config.toml
num_hidden_layers = 14
hidden_size = 512
num_key_value_heads = 4
norm_place = "pre"
positions = "rope"
rope_theta = 10000.0
rope_fraction = 1.0
bias = "none"
init = "normal"
init_std_qkv = 0.0218
init_std_o = 0.0
init_std_up = 0.0218
doc_mask = true
MLP neurons of a small language model. Each row is named by its layer, matrix (up: input weights) and neuron, and shows model dimensions 0-169. Each number is 500 + 50 x the weight over its row's rms, rounded and kept within 0 to 999. Numbers have three digits each.
A block is one neuron, or neurons of one layer that tend to fire together. Before each block is what it responds to, as a language model described it from the Wikipedia text at the highest values.

Dashes, colons, slashes or hyphens placed between two numbers, mostly in sports scores and result tables (1–0, 3:48.4, 1 / (0)), plus some table digits.
L3.up49:485556421534586551560545514513523540499517460450487454498506597496478491538575546442467423510484465460576491525482587442553482514500569594490428562501550506489530540527521489423512573487420507399608494441512527508527478378518392556599538461496448516442595461453512464545524473388516500520569447378561531536506608514509478465572500540533573448471518479474414403503437504470514513500555548492522536513631503551413511526426559561484496588492481568487510511487529452519466459437403432409517516502478497478375477529
L3.up363:508538516453462555620506586491563495537561557501401536459482507483473558536453601509477414612486493475538574547535540481574517532511492541504458463521475503522449496570535485514529460553515476578564442520558539541413550425554543545463472584484453463539539495489520434525516470429534499532466546337554509556517476486536460513512554491571545553500575522525486423499518443599496475486492522535515545468538528516431448500469556547510478395424439503459494580444520502508471415480422501473528510442372532502557526639
L3.up860:473413519509569588567578535463482503468450533535482457456486473518477421525445582456455430483517505469553527544461487448605477548496514580475506396522510507499558500491562524526558557499440496513560563560518480522466562417443457554497483443447465511428510498424539553402531492501471389474515470447555451513479496521610567490495409551426469395498466473479478496465384532527495537414521475471502591507466480529345551492550589481440587479457491531457485531574609427564431445542447447443480509463442462499503480536
L3.up1364:447450480510565615661537533487515591530430532563469419498544439554502429574470477469414518460489529392574566529476485466502486597496619451576502416489536525576555547556455522577536518493475547595594521502519418579472608378460518550544423528455434502510508562466584625392561498472518487522503486533543455485562494486604517554528405493481459508592448418430507535523499443480545456493551506530461608540437607500402458461564594481494599475417553525489384463513580546485401419443473503481431440449479510491513409507
L3.up1382:492597408540470412488527477550578486459554529456544517476438535359494511526583643512423487550533467554482458499481479459598457479534474502367517549543478480422485498603554495457464497522479491407498453510526528377405530519469357446515479416507499453512491441559565486457504434442540490551537473440477503473508450625475481402509475520491544439515460551476405581483461513421552479490553527478473451512512541512422518513389506530579512446489382547468507591542558548452549557431426453576495614487481506454533503510
L3.up1445:472411484520565479591567519470456492503498439487613497443421557524528496528499507517511535375559586464554528518463535412553457457413628571471526501552432493483459505480491488476570516464501520497554566550568398468489589518405389528542478420470511503498498483508564525477543412567473389473544519473484475471609560571489541513536463478481447460489515461483483425488435548520490524459528385428487464549654445452415578496462446490496509525466428508427354502506502520456462418466495491481412565445411547529436493515
L3.up1793:538503450557519531514568498518598492469460587564475474545569521523574524509487491466418416494579481449515501583418442510555459450517530526541399446443545512499505485469467516574493484433420435443505562483569487604508537424518535514498459483414460515490504504493441466494585466455420417491521458457576472486431570534608526442496457458597462515454531460528528462539411534498486516523464376544596470417441505488402429472569508538482510460472431428476474567508516499544489462545507529532511552544486496443563537495
L3.up2035:439469537545481523533468535599492526603446463456453476477588514514527452440539493496489468505486468441508471538462436603550523571488467550605483472552412494471465482463480503446479422488479420441487598519525354495546469391432460514568469450403538541484488447537477535471525541441500455561485465409549410456439502539549506492563500419470407444473512499408495437471442423534455544446581505430504439501446524553410429515614510449545480441514454493510514529469430465469519440443457510458532610521468477478481549560

Mainly "by" in "Preceded by" / "Succeeded by" / "Edited by" infobox and list lines, plus "there" in "there were"; weaker on table headers and list items.
L4.up415:554550531581549513538663497613515584471571445459434519457581518535516527490426469580440471461475531591546414584559466522420537505407397487477423551572427580524525526492566516438576581471418356476529541543450530503398554434543474473345544473491520458533436555418537454522545494383561497516508524492535543521553512439508458403618481497498433452558498510587398515477467526491550535490578462592510540492500507516527505475493557466579506505539477453514434485520432474514418426551465529450429578522480484483461494527
L4.up944:492508457467422500475574433453474442548509450482452501405543490558456533472505577524541450548490464589505446487551504476515553445561481518523471341567498496563520564427408453552592534472479477525583452412607566548519541511414491581531461555417493494571533454550495648505492567499556553507495496486516659480564505546477503524423566468521501588612495453508488437472382505578479505514477476550503545490477564443530557427522503449504562414517449524432544544545571539582447536538535535466512537444460529555436407468
L4.up971:447489573487519588601444533509602502483468526570414468528428586586480516564528502446456527499555524466459519539488454499504610474485478517571527478579501480470448603484451501440505393526527518440448505503486535559482466472488470518472434576501573545490484508406440491441511580541593533585485461453576532475503492421476504480439485544408507524559494440580530546473451523559582437591414520509457483436497444616492609405492525455550433417618477491527593513517457531501410441470450480500531522446509548507462468531
L4.up1124:439461518569450384538574564431517478534581478425534487470409522561478515585426544535514500493509502468539511577452507482470481416453531486505574497564513514532469474499489511492547517512491480536489519533456458552533534462415477544515465537544494553568539551517502567504497481529443473486442522450574512580533549548535500519502536514398589478551567388452503507541485502530482525441457529426468538551519556446465542501537465521592490487491521602583488454565485610524489447492521532423432502459557580460459443584
L4.up1233:600586489486477581466575562431545614433503511539531554503469538510489453565511513508419609498501511489469463494441450472490416427387528517615449525469497477493526427489559555550487533482567610473525545431448498536541513504485482570496554538476608438518535537504571565553510532458472471538551492497456466532482505490479523470471450513513524579492503524486506395475434509522475503545495565431412608454536534489394485555478418520456428544619495490552601525501463512600523480559540579486521503496452544530476476496
L4.up1391:466582535529563532448475457476490428520611535513475499312514514508444492422464576491455483516547508490551439434515497407506510470445472419417469459486489511522534508554542491527521435506524426444475552527498518479533562462570498450441438468483477443496548482521486502528439543435599523459551339556492536449453603552493418548404539499496415450480414581497514505528480404533604474541512452496511492536557532462514557517476497497607443459517449400473517540503486500562538483586473492509427565536406522472508558487
L4.up1800:519464364445425517487511430481517473438470508511445545481486604606490489583534421477498543490556484515430467580479545533461459526498500532589598453534487485478389570477437555382528488480546472534489433465500518517467585472430508501501434505517438475519394587523514494536497572468579485508484443493538513555492494404542434482523494407532539517617411468548512544557443457505479458542433459515446521529497537542569484527532480549475549541521543520553507492525415409528489390511591513490439406535446529481478517507
L4.up2037:395539524484460501559537389587425491527600576545463557474509507571441449448577501509537560492479456484527451485516407541499567537536518499530447495479474486520484538465441493476536438560479523516466467580552576433361483619425537433485470508621507500461452492539550558520445537436512486606641476471543528491511443451525487526491564460527514476592482484570548490570493476461476511483438448547507538492503534500525519504511482585507595486543585546457578493504463446480483521476585407475535489565568490467472440572

En dashes and hyphens between two numbers, mainly match scores in sports results tables (4–1, 2–5), also win–loss records and ranges.
L4.up306:519522566540490657519505484507581444497466539572500438454517456532477469530563559490535472470448476561564521474456418476476510458482558618532475451515497490620483569514523586513459564444438559431486547452540461519435406412490473486535484522493452540494516483475525493424605510526583542504470496444449511498472422403499498543477524525545605367516535557457496551497474446453470523523541522554513576538438480514484427500430534475544604446463473569429492493435467558547485409503550380526505620433469488527458418558
L4.up428:517465470542469561492468444488431531520487444445376509550475454547598469459503526514449493459493535466542431483422502473567545597505595486489441494562547446520580485503474514477527492486522476490601567574525471633462563493387505566492511530435505527554511558441485525442502549512451400525414450548516560546625464574595501462524462459427557615549470517500533515405453485415539427447546553492469556450559499464397533534560577449491497492437510469564470491552537487537340533539598443499495447420460459426415416533
L4.up808:434553542447460522529537536524551477495483519537430483505443467467452541516508592536625488472455516505487440498571430496534455402596578485572529502524523478611477538570452452460453483490521517512459424459517493531324438526487470549471579514429541471549513523452491511400541459474398443449518495452533507550479416429601596514476521474529506552499486482452460476478544500495544601535558540534483434516487509465412582591447516535478526469470517426438425555560584555422487401528447531490478527482390574435461531569
L4.up1019:537519593537458532549465525456548516473556554491600474459479613532598538609527482431460504531484471503560553481525561424529511442530564473561464460523493481519462445529539500423533500507471447536490401480543522552520599450521506532442520522517535474494573524421502590445498485479522388532496549510545572555532618454484440543493529454526586384547535481506473457409594450583476411534551537457469488459490511537445510403474435469427438494519505473519405424545520478467528438442507507567501523414432486505443511527
L4.up1556:580508466561485572444462512467468495573458500543507460481512466497494471557552547510524479583499448434502415567468497475468500398474552568530445513556559527569479518476549556535422472476514597429465395515500457551547476479512453566529580565455551504490529480488531445387522496491483427463504475402492506548514532543527489414548439455499401589487536537452518456460591482479619517430519532519447493446544498486475432388475468400443516512480496460564477515443526443540505521437485404481543445555501534538441569559
L4.up1656:529521453475433510472598622547546481509494563506586549441454453556537493563413446538452449486386503514436415517535449480552482607467532456538544521540463503508448449560405503508544405588437457467610551503403489604454518426484544547487493427462452448531610494506435541493460514445510430551474415460618474527550471476546518467496486500517481458507480540494461478420478506490543455390497529442575471480490495594458552508528520567524492517440475640548404559458545575558489425509418518515482450439438560497447532461
L4.up1775:511488484639533542535497544505620522481446405479435499542533502378509491552479526537401545508504473480480494495409487416423516579553558476563508528560527533560508474498508425493517477453497590505546449448540545530486463464459531578536390439499437484492536537480535560480588467523491449530429523496466592420575600579551479549541504429540444419498534514575504422521520586528450576435552527527476481499442582519556508599513431501503423450469499476497570529405579541440533464512482487414491524399394471429456549510
L4.up1830:550494477575552443622465465558567544550460539513550482531412459494578565516560500493608452555463604477507506479457496491445527521452530576486464524665518602538533389488546560512527456544489562549487527462562522549502503525505430513462523551398493396423446463487476481452495511474458439560508464528499519467604495540518565446512537425396501456425584502470516490447527545546491508461400522531513519541600427464407509413446475422485408532461477497493543486460482523484520515518444541514519425561488504506465483497

Abstract or action head nouns right after the, his, its or their, usually followed by of or to, such as effects, use, ability, role.
L6.up196:435582457434484605521553481471510436526552462538389494586570487471480506562471487569568534500593551608551589466485497438552520409506508556502427521489457467456526543430578446522597539475522478493340465428502504498507501509473506519531544542406586533550481444413458473495609484409441578447459546454464479516526463446468664448506510490480541676501548595451492561545575547525488584528439518492500550468507510496625540387613543517490597553497515556495459384557609493486569547552475531501565481525534554487524508437

Head nouns right after the definite article, usually before "of", such as rest, effects, consequences, front, mouth, result.
L3.up412:552509528493534460501606463523471549515471517482503544445581565460526512527559568603444498476505519434510547581500389499459577485475512458520628541510617474471482534442515403527450518517559401559499566572473432539401418590487417466448546493456547512483535442455403544569484506500489501454544513477456449540446490393489482541437488460465459403570527445558446490452573508472449558457474432517474483451602534581431484519550519534632538568417415490543441573471461500469508507538548586467602477466635557504486533584
L3.up476:506508456431515556490507516418520488402528533529430612507569536462494457556500549439506462554544505489508569596562597524543493511485555534394594499446421506514394501416517451427456453491527532543429510496606480557489395597470509535538546531436639482489509513430501540526533556454503517532498456447471490540469525511509503454462488479443488583428553522436527542524512517430525510452535528490429511551404450534474562431639491504489534485413487447563549495475497482504474473537533601516545562473518580507537426486
L3.up602:583580464423505589431513523491486517509462546419542517472471582469542414494482599493383531517436495439571542508500503555517514423509546523537471435471514399531462513522498559531416469474522412407547443488523570533486461618517518514428523450536479485514448492449441546503436480530473581556587526487522491529414556467529551510511465482510509563509395490539516468488510535486475560502498540489370482430506531543482515402467418565531515551538537553560461417465587473495467519407599435466579517451500536439518502606
L3.up822:506464561464530530470533519552483566538508510552469628437578583529489456505488520582406491542601504531410542528498539477430492493541554507499501450536445461521494548503593545386497474458574581594483486537523456569495411592402452511568501564528559530517538509427530474521492529446474528472539531520516405484455479515470516507473486470500496468519495476476603578576522473406555461464485505556422492434489536575577499578501517507581494391477571570476517555527493577446457581528452477460519506516584553516388509588
L3.up888:426546439527544566541455482411460474475511509428455601541530502541501466499479577526459529518552507514535561530481548468562528485476405490561501616492548480507447559560500444487442543458540518464510540532501539528411361438556532600498573539495483528499534510436431452460499529442481483472543538533538435583522447489567469500399425497521430465504428464450435395602497502519474567524497522555454411505499540552504488515558505509484584521417555500506609455474579509553555528450466516571512511522520492528426465505
L3.up973:440411512458401583466487511469496482445475600495570500504504446431449520415494471495511462609613506545523591485527471503460395521548606502522488528536476488526466567448449564438525497489562453556540457534544536547472517542456515534490533484511451492631485593464506555476467520456479345591535488424464523472507458519499529636506482407541529572553487515477502504558526425481469559522541540531574528401505478419532516543505596511477481548489480510527524441566490510577535512486429492480526513482542622423486495546
L3.up1189:557565463448481599478523515424493623530452583506485516486436470422533489480471474440455572530464515476534529525516568520524504581499460609385542475540415517491527567499540505487459423467522510431425434546539504530476507603438426564507650509566509501451462487516429491459477486594458571431569519517442541561444512544530556474584479477517451534529442376552610492522469508511535463415484529422450493408453439503424468501536429493509554509525597485517593481432588478528530476542544456463603471528534506548579509506
L3.up1913:492425464527475485527488368547467509471462558541520581376584530497463581483478577522457483534497545430514432532446564537445435555539541554515567459549515492475498540472592497530478531488517570463483408564474554525374444480428539425579497534427469538453460514518466523419469438473496500452421471420503535423582455518445485514448464530536700513488475438553499442516568466454549546580519462501493465494540477586461474487496543573529588489530472517494521446552554572502504470487571497491532574520586554470490486607

Final digit of the seconds in geographic coordinates, just before ″N/″E/″W (e.g. 0'1'″E, 2'0'″W), plus the closing " =" ending an article-title header line.
L3.up12:472497522427519628624494576502480493479472489533463381509503528469459509500455524460471514451543529487427447476479490397511562446478547467539478530539566511535448481505442437506487549454523505517475520471438557634553496506436446551554558478502506424530510431518535535520565475477610493534577418534561476465519501532473529556433513572433516427487548587463559534491474463519461436534488633485522473508500529554483566476478491388487378486546543548557537577436425504496507497499604566498562478551498455431479493523
L3.up508:461425551436485532541552514517550489536588480494492495442462559447594446559409451556455529507513536529475545466558417432470448476552531538533488417536591474504532444548415584510539521505583521522517506423395495457516522496409380488523530536559475504556444438467560528500546457416514497480488530483425518548514575547461419478569524461524500543487440546557520547525541499477441417487529453492481550462506503511453503520576521612431515514421475529548553460492465529499495504490486614461556474548472552355456521503
L3.up979:542581527403439508478526587565454504513532554596455502514523433473375521630502501353519508510473507490451470500502533587520504547543469487450565546492485462486428484480464470510488488600447501449501425486447463516466558398576511464449461447538600536438462492417492505490440506427636532433568433453648466553493521555439513496473485514484523528548525440514524459614477444449518497489521525445480591489363444511472573539522516475482524544386506485549535452485477478458506601513545484547474563493461438420528527495
L3.up1088:571420467475496513511485518463461571528481512487499465517568460428482550561553456489476444572482354541552540510537507518433565599477465481543439501515468356429485507526481459512492513485515578535534540440557404412509495524513475511567559486464391533478516540470436545464464502467613501492498485534581476537379519534422535517500501549458550484596432513445545496603513459459538482492432505490475513531468529480493549574515478537490499519496530544415496464452536474545595480461480416587496467530502486477562448527
L3.up1146:494563532486483460536504485483558418495489596621525411461484562549485550488492533572546517546535445501405476470528591595471478475563513438482491557472444530595510506514515523491548521548586603510470535454559505522554587517449456542591505514529501450545386484465495473489535438557486477574465438532544468532584491478445486527576544488443547523487565504493418530478443499556533484487507529477510536458525557486512448599542577521449495520442544591534426556450470549616505515487477489532527544468501520469554501515
L3.up1271:502491416599517568527511458513471467448558521444406444542465480534482455518548594461455529531515478469497518458474572503409472438532494524585492471450586500510537423595571528491571547486495429437568500461564445484427495490526566507461544513551443508568503574433505486548438457560559548492558498482489567554494432528475489497516537552540454497510483570451494447546497562478476467526576487543509471497509511480492512348555537353507493537444579504441566509410487558573525493545446474522501524639498546538523461559
L3.up1535:450495585416509597472551402357446434591402526519485477492567453520554509478450480459553515485520492438507541477516497463447379468514545531602405451511469506544484532485492536541541470447494450478486586551447479481515429420465440517410531467477558438517495496494460511471492514548520392501571492440474459464543518510510587503486587479538472562472496518534544512492462566479421563523547570451448433488478446522613484468508435484551483472494483470495517567457451446477440450501474531497488563517517522466589486492
L3.up1579:540465448453396443615540495529568490509539545529575597564488563495501486531418509455485489488520515513582544541496473383529498533429450538483590509509415612405475437440552534587516498560544547542598553504504589533619493537499513564439523428549476524550488477537505543550560408470507441563531475531463539514489491481432506494544459414552523591349547413435534488462474468464400538582489504468522573470508495550531497544466476486568509546554574532536508433439547496566528575505586495473433407460589486578515512586

Closing == of Wikipedia section headings (Background==, Release ==), plus sentence-final periods, caption ends and clause commas before new text.
L6.up1031:427516491535467519540398498557521485550437397537533512469510519460507503465558497470574494457541601586545423476433547523599506486534555520461502578480542403455478373562485515445483578573574568511504515460519583468571462429533513506563535465521539588492476514565590401453510469524470483450572510555541385504562493512582419540479443484449523525484495532524461512459473540564447496536493462602450423483481485561546522463480450473524487531599512526462525543549523458593492506411550573516498496475586455452470437542

First word of a new sentence or clause, mainly existential "there" (there was, there are) plus In, This, As, Her.
L3.up23:456536549416528580611452531420504512473584517498484592500439512518466480441526541476460523550476424554562511580489408505536525368437529618481454475587468490425477520525454487472562555524522591451433540568433482520501554589475489486509518447574515553504548561422472611537498498452469472552517569421375547540489469461504521469507471508530506530490469532533526519548517445438485387552500441477564549461417456514480534569476409523521523470523542500562543421451545510520605479547471413504509489506537587451514432471
L3.up24:457474456526499534454481511551615492453574480491460535463458485525439531624557507505369485594448602517510554517464455495489531501489485497470533525425509548506504558570411542438527463506347433545418561525513489468446423590441462555532487675475546439465430459507441550492440459522462439568397503479530554461473451467491482569466549545473478397437481429480474530560500529460516564474544511476508483540516463514524524576469568506519484505514523489487494463449493432533506483596494441455416479591591556481543553481
L3.up312:535497582520489478525509474436483480535610445437426368512553496506493494600494587534492469470484470509463469445520499470494533462543472419572470551561451534523441561476489454542517483515511492484600558462482470449584507491500549526548546571565476493564482443464418556546496586501503530427527492501412559418482532471471619527487477462507559507491605515530530549458551483472376514521560486512442420582523534537392509510499513476519425403505568595598532534483517558487533495565379515437497567473504460453598483494
L3.up847:476489500463491506444436438590488417422559529609463487473523477501463534456510537502424492521452540447530540404503416517535454503548478498446624507519527504472536535486462523509495443558463491543533556546507453516557418586456462552436407544439466487447420486445502529445474518437493434544405452490479576485521553533453495494509524491476526494489507438454570529505514521420488522421540473463528517588479417503605490500468513576431442530445532525572371502498494456550402481558498436480589508510520600450516493471
L3.up934:526476453488524468492557491501647482510529431581590481500501517562467483512526350504528392485494538484502492482553502418582635502527485558474524551513452531479432548441554462575504523536522457508490603497467461549488515576579583472504507465510513502498581556486530444576493444528607526494540537475403483525486501527491520445597413550407467511473499504484396450465524428446537570558455471418530559494467507575515584461530462462463513496438431508417494446474533522439441535551565508518474477456572467532582430465
L3.up1027:473470493494472516451603357444498570506517450461514516494544604401370469482467587535456456451525560488486545477405469572468453519560365582456548629552444518486550487539524442542536463470501524527472541465483470460529429564499561550513520532524412481545512517511534503494476556444504492472483540419466541544505496526447548466525513468560445520542496456453528479490497550350438528534456491430400518548473493431537642531449483460508484459500503484516475543514445481571484487438482393521470458443542433479596480516
L3.up1041:560467463450486507446567512426452521411552481609466641485552482530414633558586485446588502489578472492501511521532477431510595524409531508508504458408567427574435515523490529460489532521531568456539476548552422473526546504489485504546599496471625473488516517525514518579488532524517590431508594558491487563460434506526475473546456473468570466563501433504494473515440543489462547558487497558468456555537528472519564449499479453575476468502532456465453490546486487491474450524652537541564531474545496564521557560
L3.up1408:482490588383553498423482563532488476534449468531563536509481460561460511485586412496488564579501507511434485558571425478476508502488474529535442552446469490566499472571506581457523512540421612586468558636584427465477601549440529526531491479555486536508490559448569473560495448424582474591426511555627472565499592486439571544523444484524600433486456518482535507522531522450407512452431492449496548483461510386492520538475539525501528478448548478528538480530428518590537586564576443547412478511533434447520505378

Closing "=" or "==" tokens that end a Wikipedia heading, mostly "= Person Name =" after an infobox-style list, as in "= Iain Dowie =", "==Example==", "===Marriage===".
L4.up148:549591464523512594528542506509480586458552438590424517554412502390521414560534462499525411559480471438477504513503388531515437561488522542527484548523531572475474517495501506514506532510496563500509486504501497563504520398549465482565510479432509455479497569411655542446543456393415530570483465480524566506490545490533488477491533559524499540452489518506513400485496469459571542462429518538496504566573509588587475543475602459509426549475476508554503539493549463468536405498455514546428530543537489508503519578
L4.up213:510578488475587533599538506542461578508491437504463451527612484533553518578464454542468496511564503530470458503469542510559483470609498421571514501537443476536543530489505472524442315472429505486434543472493492498519446441484533542475566444523511460450529434480536521529523407515419465483633469575448517429517508511315536462518500515493525452494479488525515583595544543430510452523529497539399487527504449530475530517448471507614437442476483514469564417442566628522452472555495528478529583415444501518606525547
L4.up374:408448546521504506511542472522454451487523515495524640540642488499508605509442495534439514504518434506425525523547533555496515499572554411545434484656489485444545535566592485538502441523503531471540543580462445480524507564442377465506398554607568540484454444515537578532552511518544442472530450536486475587511584519461452451415508482588429568490502421449523425425556482523533526519549470512499506529495478609515502497571504543429493506487393526512489502513392408545423442467447570453434534530430502461476495456
L4.up597:479432522495460586519492467512506575491494488538479383421564541514551489536489594579502513507467478547414553512471455495519485496484513465546446442580458447487529542482444389587516541548423546462531473586459455477541573590526516458536492477479433510497403465560475533508466487483496495562658509521414432463502514488532493505451535518458524556509522570467518576468472392556521360495483597478497577435622458570477512470541525429498526464512578523541425497561410444474532470507476541521490558514539542408506477550
L4.up819:519528587457518456457525471384518504570579490468452521489437539498524564510514467548462446596481446510525463465480409467407509471464522466533452521491490542433421540481470520523608562506537499455580501326459517466532592472482479503566446455476504459453497553427508526488478545431488495479528525496465466496353581523515510406517482521529543538444581528515493514467425579599518586342475582437423552465497521625557478574417510404440443614565658520508613522406513417494509549508491446526549580523491493424441501587
L4.up1044:450560598518500492488506392457495422455492524474531511466555468440490579549536459523511500554577459498525534495531494445466512624518427505455382569487507565500523551484454556463494499485439404473479524514507493493465574526581415524515485510556614505616436415533555540437518536412487449418479580491486441467483493487457574388526520483460455495484433533441484488478497526556517513464535495517554527538414496470508484454486533417382487508446388522572521490585465486605511480546449515434538440491451503427531496471
L4.up1324:511555439383494534570515513490521469538494413550503476458496515567519522526535532468551417490496476413382458481418502571447541447554581400623483485584447621531525502476476540448491448559510554508464576429480584427499456490471480453519476411450483482552585557555497521466541469489456469507619560647496431470472502489443557444499498545505448549428532463523533512574447482505404476492460499532518517530495503511428543499451524478440489521539584460517534487456544578481593403489482461506562563559502461464601454529
L4.up1879:513496523470468557442494502519597490472601524507491454499462445503471493454478540505433451557511517530557436477494460538455439548470621494514574447526521534509518467587466503596554492519524453550521569552562455500514462493450424567526462529563603444549514571418438530543529432407509495531490502483430404508527477447552564547596467518495581559464520487494540482455490532595550517541516503478387395538403572466495468531607437503400534450481530529512580431486495521552505340520469596572543548619548473433478498543

Mainly existential there opening a clause before a verb, such as there has been, that there was, For this reason there are; more weakly, table pipe cells.
L6.up1466:521455526395552533469446474467406510494479460502468605542476532520493474543522525595403559428442470541375515521434471535557486383491463481477436499432439511517514572498433434455533454640499575471430489483551435431442526453382484605383503578495543478525443404431502500586579554462500524464464528462466509467497582451554537509512594496552467470505508441528465501476418418389532563485471461466477644495425527403526487512530408516454532409560433621551485549594477522490518516437467541504491476552516545481477435509

Abstract nouns after "the" that introduce an of-phrase (the help of, the will of, the reach of), plus "Dr"-initial pieces (Dr., Driver, Drury) and mid-word fragments.
L4.up210:469523515442527500513442531502457498496437580485533578531460525478524448528495555522547547569484533459625456565527500518484482453470501525500498549530536466619444498497530570401504436541632533432555471405496414542564489535546497468481452540478497486461501485436522491560425504420593508514412487435470441520538491462509424561573587516614593509493521517512457593440534464485471473481531580501447464410552391504494444478517446422510604562444502464513426431413475487533464517405550533509576508435569569516440361533
L4.up432:555450504491457606474495456500530489492433524465493361517578565455526508573511576526492475592474450564545458520421616476510464503445489504475600402526530485556531502372477474507496497506473470506546498531563568578396327577520537564533476590414526533503491486499480501491559524507462564492582496522499381486531466531534527457460460622583474468467502489553576568461582506412466531507477522578469426479538438411473380546568490541551474511407538471563499580489483521456564458469506577452591522474568616499461536520
L4.up793:530431594504625488613481468476495466486441627509524575513459552435517498443478559488439458572449449440503479531487469523488524505540488492485535519533486456535548527599430459416503549474488504456468501492506452523489465607513441487505479434524498518497470487495475495540500562509489472410490490508537517521567419522528553547499644453528603479458548556538566388413629435569464486531496441452559424645542482525460560501529441472578509466441365544510537500513458513445465570462536581542474513450471501479554497495
L4.up1306:524518633483484508509560492506534491493497571459499457482530408481418543614410538487426416562515488525468562529528404490466360536468539536441469583541542443508469509482543546466455468555441625522528447524505513390477472465578589520512457530542581475514410479556521485450428494465518369459529505392463477462506438591525457567515484485509427473510514423453428551542455578462554534451487510487491540538449513525508511413384448467550520614549435455445460518497476495473469510518469566547452423488547478410472542566
L4.up1637:510545455505473520555437469430529493492499493496457585461479506562554532515565631488581510429510476433426497512380488510513489404450479583585469510475444540526448511497544557476399449502514552479512472532420478523613524543450439461427470496376486491439503556534513517508447538496441487540514483565510587520496572527463480518517428489464469492512519569470480596524459528470518572520532486573509410522544412508508475455520427476435427481539566459558531542437503520497507530409482465525465500558541526532522475559
L4.up1660:549521662532448521522553415527624511450479553515442481513528522529514483526503508573476486464454536483450481485499468617491508506487482547557490491491557436470512516539508464455476547609436527488481492511513519559490413545486584574558455489514486511517405485500593501490375517546448604430503476494484491508481550466588437564451588473470439537511470491481440471490573508531375571523411441471453537475460518549518469471510564518579446422562451552455448442416504516535516497432427494527517543494497481484551522468
L4.up1821:502522488486474505474497618573519496434425561445541563478488528467498482575519519594505371540441501492551451508400409479403516422384575469536501495476481521456525480469411603488499471579459508491552552380464460443486473509512504502481417498485515560551507528433518425519517441501456452446474424444486407436542473418604520450475481452506505500561460507506537447504483485447482478471476502423558503504513466490468499536417566546561546477511520539554504507405377461509520455488519509454496595477498473460525500500
L4.up1854:475447518496452504401452488475501455517451471505434539513477489516527560440411520505448539580441417508493558472481546460438445550537533518505452512558436560519418432440502535477470540535535424552522463445568489562515501492571542411501423584586590505483435510359441506603568505515452443407569511460561512486516499447474501615468485513409546541574589511629500471555465510455433502447560607448434540355576471452586472563535533471480552492477499545509415471514437549527511525517491578499475474409512610474385446536